Part of a small language model's weights: untied embeddings.
MLP neurons of a small language model. Each row is named by its layer, matrix (gate and up: input weights) and neuron, and shows model dimensions 80-271. Each number is 500 + 25 x the weight over its row's rms, rounded and kept within 0 to 999. Numbers have three digits each. A neuron's up and down rows have the sign that makes its largest values positive.
After each neuron's rows, "fires on" lists the tokens most often at its 100 highest values on Wikipedia text that the model never trained on; "fires after" lists the tokens most often just before its 100 highest values on Wikipedia text that the model never trained on.

L3.gate263:534468496520497509527519476505495461541508517518472502495502523446542511570548497499489515464469512462459518474546529519494480473488543531495529525503490490496505466488543494450507459503464512491532464515521452520468485484498486521481487495491508518517481509509475508495489469512449531470540492481517508496490554497481534453507509554506500527501477505532520500484468506477487523491475477574540446499497495501506518482506493462520512492515461474527521489489498515486499451466528509488516518495489509505491537492533502479518503514525469488505476481499524435487514505509480503490
L3.up263:505432509533494507513492537537512512503512484505482500488506513502541510476516439459524508478470539487486509472504500463505523468531512508503536526490487494473518501433514487506530474511487496487461526515495513496485515452517467490467485515525503476479546490489486521478498514510507467515457505480481473514571518517500493508497471471474524507468515526584519527471484508534498490517492479515498485521474507490527510520522488505497530489525535502479473552502477435511486481485548500462464502506463467491465485518502487496504501473527482492536511499524514506486495507499504478507
fires on: "1", "2", "0"
fires after: "0"

L8.gate132:491474465487499492481518475512514450505501503497489480524512487520465495508538477534505508489481494482532501497508510481482541516437500505460485553451476472497508521469491544515501515508503489482460506482481480445508508531482510499496518467505489510503480479498481506520466530477532481486506492546496536503478487479522493505512518542517503525552534513515499475552503507539530471480503533483465551475499494521503540482491530509446514484492487498470523492544516498517514491510502519486564511517511479500486540545493549494494553454490507500540502501478485479503511500477514479487
L8.up132:508485550503520492542494471500485466548497446500493461496501526529538511503517494487516469502507514508493479466512510479523495473475459469427518489517526493499503489439505470538483490501538474481513525470470506490556499520499513466467548495505504512525501483528518491522491496515522530477515458472465576524514510503496481510472499510473443473477500495547530502477508527511473510479475543476499504488486497500511513568515506529473530473541518493531506492542539488464500489518493488499516496543515470567487493502490468488495493502521471477475488484480528493541493481497499450447
fires on: "2", "3", "8", "4", "7"
fires after: " ", "1", "2", "6"

L8.gate667:535494480496509519473521533502539499454458489512512556507512484503552460510488489470505484481460493489537488504517492470474476490513501518470506501472497479510519534463519491525507460526482517503511504509511470520449506524523483502495568487550449513494487484526496537524508515538532528503505485459502508492518453510455503502530447500530489484453477491514476494496485473511431470497490530505476475519512516486459502505486509502545470475492501501540523557492502494511540489518510526538499472529529496489525547507537472536505513463467528523505470482483526538538489494546467499498
L8.up667:540475529477509489482546496471533515501455486542529504529520477518465478494440516501497538523506437509503513469494499539481520522498480510558486478510507508519490516475512530511449542523501465476482482454526519523472523522532528489466554507492481498488556511534523500520463495535500524501530474454502535495499482501482498509503478507479473520488487507538465498511493495515465493534482514482474457470524485520509556525488475521500529442521524470469533549527534488581532478516509482521460484548467483508504475474482494496457477506467481488525486504513515492509507478484506488512
fires on: " "
fires after: " |", ";"

L7.gate481:450487459515528500505459487499501509560508455468533493485473532496538538499481487496462537500495510473478488484507500507543493489539513479497507424534506531505541503477473513534484451474491489533534482481494494504514538497526499485583489506518477445452521489476479521496484464504496502561482545533495484519528539497499529494487477516501476509474473460444480471448525480544468486490495485491516488515507518492515491453493460498515493521537478514494509523487494537542487454443520467484490485539462498531470450554485492489539445522481485489523503496541487513458501485491517465497
L7.up481:472500525501510514497501487493479471485498519471491500463464486479507546534500536525500475431488486473489473500460517507519496526549532479508427511479456509503514469461453488511538453513554519508423494476492463505485496479512468461524537523487553466526519509507468474473480505495513488522545514497477503466497450475480478489478507556489519494494516484487473507508482525516505469537448480521513519523524490494476513465493520487520494492531504478503491504498524460516481508529478496491506483483486508542473505520512459548547495489508447484539509477546482496474504497476501491516
fires on: ":", " of"
fires after: "4", " University", "3", "1", "5", "8"

L7.gate695:502505479486506551556528467456520505473477518520517495489475486512482472498478504511477506491452445493500512509558497493490452538521494501512520491547529500546500459493481505482471509499457521495540485479481469487459484488515473475527469476484474512491527509516453500501479538540499489497488471508447518504479496463467472531489507499498494481477509515483500472506499449506466466527480520518509472482518501471489526517508509525545520511466521473469512493533494522468536490463535556508528434476530465524498491514493530507465477481492542512523467464449495514476481512534495470522
L7.up695:521452484519428525525500475511532476529487497484531504486502501506493474489494515520498504475516477461507471505486504516530504476488491521483541504484514501564525473513502537554489519504461466519505467495486508466520498472487454460501501471478472485492520513498536502513504530513456519491539514516517517480435495502484488511517481428527484484507501472500473469484516477505466460513520513505501488504497503486502482495516488503502487467490460492521436549506504500508489464504503472479499485498551503441467511530475520452450475549526511508512506434475453499463505538544480501472
fires on: " "
fires after: " in", " a", " of", "In", " with", " by"

L4.gate183:493494490539456501511503526499506535492437486454472511479489438514480494500489464450563472549514496530507499507477496527460519507545510520537518498450496510508513496484444496517497493508507518479506508484527528489542544510492528493511509502476510505483535537563463501506516501484502510495513557519481502526551499495467523541497488497464471466487489499521523530471504508503474511487530519476490521513466495505521506500500495508526481516523518540502515524502520475523534457507512485516501514536506454511531505481525495521523506532506493502466492489486479481527483513497498478568
L4.up183:461494511501506492479473506545508530493529498485513514492538477503468446470516486482485483473501506507545548463492494483495523529516517532522511534480573457520486492500493494468509509513525488470461521507480502542500505485521509507477498462503492485496503475482500539449514499524513486514460442456501496520505480463511486506524517505501503527536517448480492488519506487467507486560497527457472490491511529489506483511444504515468547528511488484483494547514520490487510517498548536497466496492469438458522468507527504507504523478495512519536495474485469506513516518543494466501
fires on: "1"
fires after: " ", " ("

L4.gate497:502496488519535505489511487488524480509516511503549502491522516479495527468532449531520489538503491523483467536480485488504468518473505469528512488508517512497510538516510533495509502472518529511474516487505490520538506463512508508475490513508482525509525479502493520496529553488509538479506497520439486518529478471501501524497493526572559553504488479488516502477525467510484486541509469490534494530472458468508498511488492497484481491546542515462501511530427465479468473544485513536476490493474494452512459476469527514480506481491542516449545512500479476479501479492467466495
L4.up497:515520494485509478504481496463455489510494479492529498482526449506496536518512511501459456496505509533504472541495505515454494544521503515492474518509498439543506467509465515510462552500511460490529497500503533511500522495505483499504496472515529495551510495460557518472504477501493510515537484476475502533507530501450511492486504511508529514481526509520522493477492499518517488524483513518525544502521476528495511515476476436541534488511511528521519473537539506499452454492526528528527505517454459536520500495446510489520500491495486487448500487470488536455461538513467522492
fires on: "-", " ", "9", "1", " in"
fires after: " ", " US", "1", " Winston", " Route", "C"

L6.gate801:504516528501508501536513514489511513523519517496509496485520497453455507490533502526518458517473484553543532509485521497463547473545498525483493459482504506504511487487485479524502508504515491528467489477505509490468497485504473493551510482526550470503491515493480475483516546444477514469510459562529509503488461493492458498505480473487527530521531477455502482491514496556497487497505492512503505492515542487476504503526492476501501504483550528473498450447505531435522560521524487485568539489541480481494514493497530526499478513493492556499482496534507514548476493486460485484
L6.up801:515477506496504459519493505522514487506487498466486469456455511518482489457510472490551499465501511527502474543505490479504489511444491534496478512470498510546488527495464506526489491486518484484467474527467481525498490525500489464471507545497509489522468499524494471510545510517440515498471538503510519500543458508469483539479498471532518496467463510493493508482523483482516491510480498476453472503529490489518471532479466493503506515560497488525494478462509509507511443526560495500497493510476484520528461498487470504555556490495503489501470464477513481499502543522534480501
fires on: "2", "9", "1", "8", "4", "3"
fires after: "7", "8", "9", "5", "3", "6"

L9.gate287:506504472473498526556534505531561490533511510519507489493522524506517545501493515464526536501470507473455524495545486462478522552473482432515516490462514482519497492517535446531541473497497496497535524502509487477476501486507517503504507520498457482512479560509471543443477535493471453498505504493510532486504518494490537514512519489488510453482474497574507544524472504503450491492516506535496486455519492470467532527476513467505489507539475474506508523476526527512477520516541517524539470500488491463478530507503479477523494561515509502516504510511501485474502471494490513484
L9.up287:488457483480491494503502480487546470494499488502516470530460538524508534465472546481514493501494473480529468544498521531525488546512486503554504489468530514480519486483497483537538502501470510509532532559503510520539499471525555503502509484493494506508502523492507550511510508492524493547462504565477505553483504454507499508500509498487550515477490468507470492551453534473505475505556524495468539521500486473501483495503494506488484489515478512503503518525491484514478468480496518470502493515499464528509466561518497488525496511491473502534516469498482502474485495483516462506
fires on: " on", "2", "7", "3", "8", "0"
fires after: "1", "2", " ", "commissioned"

L8.gate688:502502503494479523502488487500496459482480490521487502524503504495491511477503515506449538503461475526489511493550485477485456473523479518480525549499503469487503495524503498492525511538482527451475513473499504523464522493508450489456491512525493515491509513556504514511496515523509518506524506530450489473500509497466516496497528544515499510476521515526488479470530504478487478520456455475501459481452517510435508526532524500454544462460489448519490514525512525500506510509495506517511524452467508482499511521526475484515506527477508506458529465514503500433519435514468486433
L8.up688:481509488454509511493475512497521496495518465554461549480480513473457506440490485503473478470482515504471528489525471517560486512534496511457516500545467475533502499523478468508532497489505486494495498498499460570480508540512479493498480532492463501456528546532492506497484513494524516470496482530543556509504530458513460491529465459476514514501464499496468497538514465496457474523553513483519503491514538489507504488489478527498505509517505493573506499495445472453463461512527512479496500484519506510437542530473507499494491514505481514524535478510525481494520477524488492500
fires on: " "
fires after: " in", " a", " of", " to", " the", "ing"

L9.gate944:451492471507501506489497486495475478503480484485475507507481499584491520480498488474502473478494455512512489507529462515487500523523495527462431478485484463480487505511488492485498530480488527505524468537524509486532527491500469503522470480489467502511508512521492522544503487594494520441487517462517497470503502474508512521527562487459480466470538535516515540472565492514471494501472504494512505531511497484549495536448535485539455472509486503477520502524493504507523525480537533512494506484487472488529493496512482514503509550511516479500531518478431508476481485477487548517
L9.up944:482471490503495502513529483490486493480470506516475510503497498499504485478507479513504509499460466468517517516479450478512492478550500538534484484501475494489530540491461496493496478525535520437519438486496483491523517496456502491461500479452506535442497512506480539507482518512461522487503496480482496468533500472506494511524491501465492503510494485520432534487533523554468537508480515504528485514489500483456458438462503458486503503497488535501485537491525512491467513479547447494506550520469473449517475528494495510519528509542501492534467514493437503535482501475474542509
fires on: "1"
fires after: " ", " ("

L3.gate456:503488551502503499521467538507462501505499463509523466482515475428458507506500484465423469503484471498500475515498511512459490472505528515469494476504500492488490508496471503518530494520491539511433490506553502480549496509471512491528489499512465497523520502535521517442457450501451464488519509501498494477496526516509501505460469497459478504486464526497502524566512507492533517517491457523498525487466464475505484493499511492495517464512483477506458527481523513541497489533535534483510495461484474494472539469487503507493496523484485453471482456516509465529491497481453512503
L3.up456:500481499496512483475541496506508538493498494497544547474494449505524494488491507482468461524541489510489475517502528508498502540504552496514500477484472526470513530520536457500540479506502519481442502505551498512509480454495486532505513526495510486509495504476497470494508499500480500519533526433490515515515467528528497492528495468442520465488456511520511507476505468506527490494528519479506501481554468480480485486504485525499512556494465497507461533492489494516493464502492498531450495483476449466490504495483534532534444494495451480493514475520542496554483525427484478534
fires on: "1", " new", " next", "2", " enough", " any"
fires after: "\n", " the", "-", " a"

L4.gate872:516516510529497526487519487515514482513504523560497500504541483469487542523481480513514513521490507495498474450513502509451458497470510478510499530478539489500475481510453471474483501498476510479489475457476483463526492488559510493491507452477507513501497493478483510468547467503523537484533525484441477526489495444522475484507500483532499516520455505528534502518537498498494478451515502515506451520507534528475467486474483487478507465483529511503488500548499497456487470514449464498478531493556511490509521486526480569515462499496523521441495523498498501516541488510494490471
L4.up872:472450482519545470448523497486509483433468505541524480500527510482426506489528517491498466491463474547471534481517485523481474499509497502470492477499478481515456460488530486496485484559457470498481537498476527518478554508481516471502456519460502509487529507519458462483469529455500492483512532492528501533466464476468522444494460525498488556505540489505528497478531482550484501487544519506496474467512516502487529489478514462490513496473500465512518494530532478496505492524533500495514493519474506511487479509485526523515529530511541458444495502496501540519511477510505512530
fires on: " ", "1"
fires after: " |", " "

L7.gate786:496479543498512507511506488425483464476500505492537514486494475490510524462492473520463502528502508463509525477485520502496478514463489487502454471514483554506528527476483496515447491500521485505552511483503507495504498435482526506526541534465471510479536475466482503462485513552484512518522508540453525515482480466518477484472476587531477475490502481533483519522483526514477473492527512527484487548512445512465544512474517502506519516519521465513503524555498503470463474519439512527496540508425496501452512508513505541543511506523503498515495523494475506495496523528519534496
L7.up786:503490522511490487494542428433546478475475455459487525506470499522492506524483477501526534528500510503487490516529472496501466509499480505463491510493504502511535514524476480519523512516513470499479459493512480503502504503508518525506502498483482471542489467484488467486519458540499544530485520520501516491491507482517462482494476485485533496485505482479524530486495498493526474542494497525502479499528466486510479470461474494521434552518502485453479519541456499469468456497524509490470461522504491513455479481491465497494485533527488475508492536498483499563472475527452546505
fires on: "\n", " also"
fires after: "\n", "See"

L8.gate632:478535508497525444521496518503497518503535500496518509472496505519453512453512514489481459504473517533527546483472495511506532494496520523519497512504525465509525471462470483497490458482499490507527498499487516525517520506493546484528481520517515496476563498528453505522491487485460478486518481496498527534498524535515493523463503482494498535559513527509499499523519510426493497503504539498460538523511531516521463495520517486531549543507544476437501459520438516517522531514491530483491527490453537499524498466503551482470496502455503492491485488511488477524470504483529482475
L8.up632:530514492488500492515504463537536511489518481449534484485483519453451467508468518496493518478515463539523537486542481487545473480459507520479484495509463516506535529521521539495514490465526514491494487512452501462466494495511461518528503541515515509478541516541540487437468514500508474491460484534499511470463486515482492519509517492492509519540451521522524511479498487511500526478526474495520511484501518515493501503491483492542471437480511569522504510524531512494507489530535513506493493476485484542517501474502489470510525500563515496462550480500453505507470479498475510481
fires on: "4", "2", "5", "9", "8", "7"
fires after: " ", "–", "4", "9", "0", "3"

L8.gate750:473510510491491511531496559522507502538494524528499515518489510491503478531550507506475482504499540542512487474490457461485474486521482503508508543507478475468539479474485440495518480496483571500494498508499510511530529492504533512530545477482482507505487474507540500528534506472479512456491486492478508502520462483554494468498517505542475492471485476480482477503499491457505506477575483483507505496479428522492489525523488510486489475503531514482476469476553458476511524495460546488522551493535480524482484509497492478526464496477463520501508517490527528483514537510483470472
L8.up750:511513527479524516500511478488465531480489493481477458509512491505492543471552532491487480528503506534478538498526486478508485483495460504520530531455459475556460465493518505493467515489520497513552491535502535488519492494505524484560463489530493493501502521536484495475432499496525483496511476474525464482469517455482536551474515462534545484537498493511490524526542458490455487477474514498493522495505527469441499516508524477520460511518470521483500481494494479520476476488514520500472520504521510518487551476496499476469489477536489505479476473524468554482468511493519520480
fires on: " not", " in", "\n", " did", "0", " Final"
fires after: " |", " was", " did", " ", " is", " does"

L8.gate864:486525486528507520530549490465527541509492497487449485511488490536489510440521489531484521510462542516507507477533526545523499500498559503517508478491488494518519506509544508506468507478535497494506478494518450509521487510512505526507477526465490514515542506525528471508512468479464481443513529486452516501543486463508481550469540484491535474480488506514520516533460532498505512519491474499506493483491521505510461489502566506469531469517546494483497500505531521494493473462532500475529522494529481499492480494544509527524445523539494497469493494490501501512533571489522480503
L8.up864:517500529474481525507482541502498534488470456483515533505505487464518554510483491519499474460527468494495463517515501497469520500572522440483451512514454489537503510514468473503535484515484473507491534464483499483496516495556469529498510508538504495502484476485430477462521464489523494528468534518526482485501505526514531509502506499429477491506525466523480484500494451499518474478512510502535497500504495522507481439451503514514510500512473480497485522530518452552493495502484473502494490506502519548500530519511466476485478480522497462487479499518495526496466516490496498550
fires on: "0", " a", "9", "1", "5", "4"
fires after: "1", " as", "9", " ", "4", "3"

L9.gate195:469490478480540499507561489517503446498522502486439491464523498478541544536523462521519484500498508518541526523482483508498499483509456524488535494523513510520439501454467496481541540537488483500497524539496500530509460470494523502531520444498526535514517486480478498538469478430545474476500549524503490519549492500493529487511531488447495497538513517529505502482501521481496488486448539513482502548489506503493516536484493511465481520480522504466532474468475505519504456492484502510519471507464455492495540487500497485538476510454492492458520499506467492474494503538491497521
L9.up195:512504524522488535500501457503504486504514512508490464483534528515476470521472489481501471495487442485533532518445462474496505534518508485474543487484552483470512498465482519492480452506524548503495496501493491490503548493473494497500496461511537530479490458485508471541496495530492513508507505461469490495514473525473485523496554485495462503462501524501501497457514538515533516536486502551489470504490498465505470467497546503485472553518476460486511511448517499471478503511471525493490507500475433507494510491531471470488515502539512490531492535488483477488500516514488513451
fires on: "s", "1", "ma"
fires after: " "

L7.gate563:497543511515523484536487577496505482514520523494471485500470488481517491477455505519500449483486510512504495479504517489521460465479562503487477522496414453523512506497530470537525515495501499494507484433469502512507523478490515475486482542503495535484468523481520472496481457495483502489477475477525515521492439469512486515491487501499481490490542473466532435499532439491471504473519565497510521528503524515441509495501528468467493537487514501532506486487480480478493522499539511494460518496496447515468486472519504503463549495465520489487525537480470496547495476506515480463
L7.up563:467473469464481544524484531547545525465485468510532482486496504520525489447479502506524531524477482508488486513505505501491502489498516535470493492506474523487488485515473476504501475516492512501512495503502536487505527469496475502495509468480478482516481504467509481520501480520470525498504502469479486487488536446475532536493493480498545501488538499527510485510523483480509512531542548506515517491477462452488504570502502490549529534504501537476510520463503482542487537496528500525496505499483512516516498483500486514494546476465505539504518500522512524485474515488570519442
fires on: "1", "4", "9", "0", "7", "5"
fires after: "1", "2", "0", "9", "6"

L4.gate802:486513485517526518542503478530489505488454504479520476478522489564515488475478479463491504509524481514500533495470501486500511511534486490514503481505499519525491504491524532489533492489483513504519515478520514504525536503493521514451519525496512478502542505493447445525474511465493491528498495491544498498550440517475513540556539525503478494473487512478514486460502511470524533437530496509461565487504485502510501484500455505453545503470533494479477502506488486497493517542532499546469495529419496530482491506512502516493496490551494500535535507486466467519505491498500514534
L4.up802:506467494528494502508451518520572483490454524519494513486525500490475511502539472516554533495504490510508466493527494525506494503485458484552514484506502510509416543499492486530503498502509482499483519498496510506532508519510489467488499520496474521488521490485547501484523518473476512559488563509516476519469529509473497540533500513470488523504508484523528497498494471533489515462479472492538497486503472507571505480558510525534538522493476478502549491532494491490517498510516525494483542501506455505518482509512509471546493478472456546555503523526481475495496527535542485492
fires on: "1", "0", "2", " "
fires after: " ", " |"

L7.gate660:477484540483503494481493488475520505493504467495493476498468489532496565481515492545482505512494509492502541506482490525507525516578489510503523487545488488494460464483499528513520467508529502480541458475467500505486461514496543511489510475484507499493528512521490522501497479474484455488472508561496489534487535474517487508496476503547471508507528489476517527555526493500488519492518552501454465513495512500490523472525506534477465508507442492512500497497511533487467506499503548495494458502504469516497493504488509507529535564476507499468487467509468521487425512524565468466
L7.up660:484479496528500466470509525498465497495456497474502460498451478474516512506483508510507496495538476509432495482484514503464495523515522553520455515516547527504465476494477474491524517569517463502498506498485527494512515528500462501533500530470492495520509477445570535482490514518495509494465484496466483510486493488487523488509487541507556501520493496510522542528544452500505509489495513540470450484538530500511487505474511542523490442475523540495445489506498443504436516484474493488499524497535493485520529512508515511477472522492520489460476504504476536528476477500507511513
fires on: "0", "2", "3", "4", "1"
fires after: ",", "0", ":", "5"

L7.gate843:548509519505488526513511570448504503502495600492504495472503466521514505513492483499500475509531522512516464513513498495480517480490500499460506476498481468517526527528467474520498487538500494511495540487497485533494494470527460510498495522460513505496491490482551505491517459507446524502470527509506482473539497476521481506521517494501515488469531499483496457465483589543471493472501508491489497464403524536478461488511497483507495489484539486483526474486507504490516509456449512512493477521502503512485495511503502497502479513476505475458473531489501521521536493518520472483
L7.up843:502480512530506505529544539490535485516483540514497508502511519461510478526517500497479481505505486452525508499499525526488501509490526500479544515498516519522452475511511521471503452497527486500476484578492486467435518523508531541512514526469501524467524483496500486485480516517549477478471534530497541480460441499479542455549510536489522506482491512489520545484437498492473534473510473501501468502533487523466467515452493499513501484537526483490504477497524505512488568497469451489530464452513511471524455521505511501500451486535493504487491548495511469478483497455461542509
fires on: "1", "7", "8", "3", "2", "5"
fires after: " ", "9", "1", "0"

L6.gate313:523506567505517507491470510497511495513511498473534455485513492499476516470467493527458493517476510517509477520514550485508497494514490492500570524538489492496490495495510505513505489520441538535470481487515477513522525494522490514461511472517463469491500530516528499473479501487511450505521514524485493555522469483486481504479540500440494467542489496527526505481503515465527516486524504510443490478473562516527481558514505490513481470488515458512488544425500492526456477517460475479469512488483464462501485521508508507509504537527504484509489484553489485520476486494463526525
L6.up313:492486518442505518496530476483515488504492533488459533505482482482531479468477464525484491477489504486522493499503525497478521511461467541473502493476531500486506476506478536524501475488494519516485485520510496501512477448467480494491555522492496506491517481522524496525481536501511487511543509511507495451524464522507527505527465493483475456508495529517478471436461481503488505465493561487512495511480499476533485524491499468495526444477480494482566528479505505497463500470519454516497521490495498500496439442527527446498447497481461528450512507525488494497502477470495537489
fires on: "1", " part"
fires after: " ", "\n", " took"

L6.gate689:485504487522479514469503524471490439516535536466483501540507507439524469500545478478497485445508540537508512521512508490499494491577519506457406486488500498485492491502471492501533482474513547491478532499470486498502521472497510484500495481487500525481543546515479484491515501484530488468511486521517498440504537492522488515490485495492522478513517498516485480505504483504491465522500484506543505545487499495518553505503477520477471477482433518502498544512522516526495509476505480566508479489476492491543512480502476480487484526503500445527555480485498514524492497494502507467
L6.up689:462506475523513514479526471493501488443500478502470523484459509465498522505497498498510487507528484496488461506513507496484511541528495538512484507488508476466487487506485515528468478469530491509507507492484493548525530484530510494479500502515496596462519548491482524502523524537518496558529490520472531505533523514471506529497516532494420463518437520510480497559474493514511488487521503477517482511461481418491518496512498457491493488509451527496547511513475489477495477488452501516524493498472482568506503533499504540502474477521505498500482476480501513506511464491461491483
fires on: "1", "\n", " of", "."
fires after: " ", "\n"

L7.gate780:492528523460504533503484491523513472537528522464483470499493438444474476457506501541513491462517533471536525495489529493531510527529462516478507495479522549512493499463475501496516450508508494498492467476493476494526518491519444468517500492506489514506513529466502476531518487536529501516526464508487521527498493542480507479520528489552484502543480519505487526472560485492530486538547435456515474484511525501536506487470491510505483489522497510492504529514511477489483491508532483557531498476467531472484495504484475476472515542485516492540510476459492454474487510487530489495
L7.up780:541487496470487442504497513498558533514509494496514466482473486554463516482507531471482490470476490516520488501520500495514520535478461498501477484475454499516457489514488534482503492514522493517510491481509567514538438500496525548510505548478491510478503489484501489530511513471496457465432496533433498549532486508455487481445480465528530513471493525477514490480515531456511486504478512484496503489486489509504520504586517532507508521469555520540508496504504473519493525504522488508528480470507525471490510521471495525512522520528497487539489482506500500487541475520483478524
fires on: "9", "0", "6", "5", "8", "4"
fires after: "9", "1", "0", "–", "2"

L8.gate500:520503511499476470479495468504459493487477538463504503534524503473514510521499515492472527537493491516505469468482513484526457475490497500493546497539489522486520498493466538538478531518490502487492503506452453472490494521467474465496538484531476448431470521555495506529480540532487495500524490533535511500533525472517496490512488500508468510523474511456469528509489494517508514521525548501480480540479530528483501439460507425481493491534529481435483487494478580508493488486534504440474535520470518516455464478505510516462490448528485461539509490484489508507497499515490474510
L8.up500:525517485520531520494515502477435531504512508473501509527478474499532487483498509443489497498515544575537538461496511480554510473495452487484498521548471534478503452480472500547503478501481537514484496439507502533516466501507480473492500491520490467522466509481470493490459516504519476515500548496502480505454493482487485467481504497483489492455519515497537494507496506497452478483492498490456489499543500482524483503500496521521517552502520487502502497474504539499493528542479492487456481500474488426504526502483488464472524535454472507498494506524480515499488460519488503519
fires on: ":", " |"
fires after: " Episode", "4", "3", "5"

L9.gate253:504510470486515498508506506526465516488531508507482483477489453488474498502491465514500560494518467511493504485476498494494494504474466525495537470525455488512492506476488525479505537456465473468500484515496523514504494471541504509490505460524473524464461538480517464517510498507519486542501469524472460490535480513526497530488507492486496491462471463482497470495495496464524504520477526486490478523509510459452481503522507510516511449476458511504453493450508523468499529526501509553470516515464552474526482484495500518473529481538553471519488493484506533522482494516458478493
L9.up253:514485470513476466504462515477514491486513490510509479486487549485502541518504496510517511502418483527482455561498504528476517536508531541548544522533505500501504527523510511492453490517523538523469488488495461516497517489500520505507507483450431546493509471470487493491486492501485483526477533532499505532480503517544537510538451549480471481507516534496524493523510511550533516510541492554500496509453494498508480541505540484476467535485523457504509472528492548487455484493534541479468527498495479540520533499482476459483499504519542483550513473482436488447477474506484560493
fires on: "1", "3", "2"
fires after: " ", "\n", "."

L8.gate442:459472500504478493477475499486514506522530454497496542500498489499499478499474450523502537534485499508521501488525491498541525476511488513518524472512481530487520467452540493513546497521493535539513537502498512454480518527471491511531476478481497498461480496490475501521489535467508504475474490510510515511524495500531517537440523513507462561520483501495511485507483527489522510451531486489447487505436523471508513465516511506470467527523530518461507469514513497515490519451482499566486494500402541498549523525558503519480497516513495486528518498529471543478486503508455506497
L8.up442:474483546536486496493482492480499484511480478494464504488514493474476556508518487516485513485487524510444476532510498495465496521490510524560529524481515490476500467506468462539505465488479485517501495528521449497520519443502504488534499513463486496511516515514510471498471479478536502532500498499506546509495479493499485492523527505477501538525535491498536534515502469491515498474485454492451497483491487490508546540464496485497486529475495532485499480502503482499436460452499536480491475503449509510489503487517501516488517506500513509486480483482471528481500486478504532515
fires on: "\n", "1"
fires after: "\n", ":", "===", "=="

L3.gate255:515502500498515470543497434506521499501476468463526481501497485504514458496462492512489480514483514516494514478474469521507519502523497467502465491540487512471530489463506474490534526516544508474514471533521518526514494525461557552506516469496482483556493508492496475511520511480538488511483485485455530517494485496514511477481457498497490554482446519486486494529554466475485559518489484469492524519541493488520524526528505518524487546466487538493533546484488470506492505490487502482513481494467474478456499496493516516455504461499462479527503473482536543509496551481518527533
L3.up255:481496507480516475481523459449509525489472476558533496473489499522521525519460479543500510492490517513486495497516451492516506488528528504504512494523525465472489509515479545500483507515498490487495503483485483505511483506501485474525528499533454496506491489530474484515490509424568504491509513519487492486486501585462486481545494513471469510478498481488527485456519495477534503520506456549498474490524483510484512515502520524508504538499454518490504487490503504481498500478520460500509486519523501499471493536497494539482473552503455501506483469502468524442497512428492516500
fires on: "\n", " de", "De"
fires after: "\n"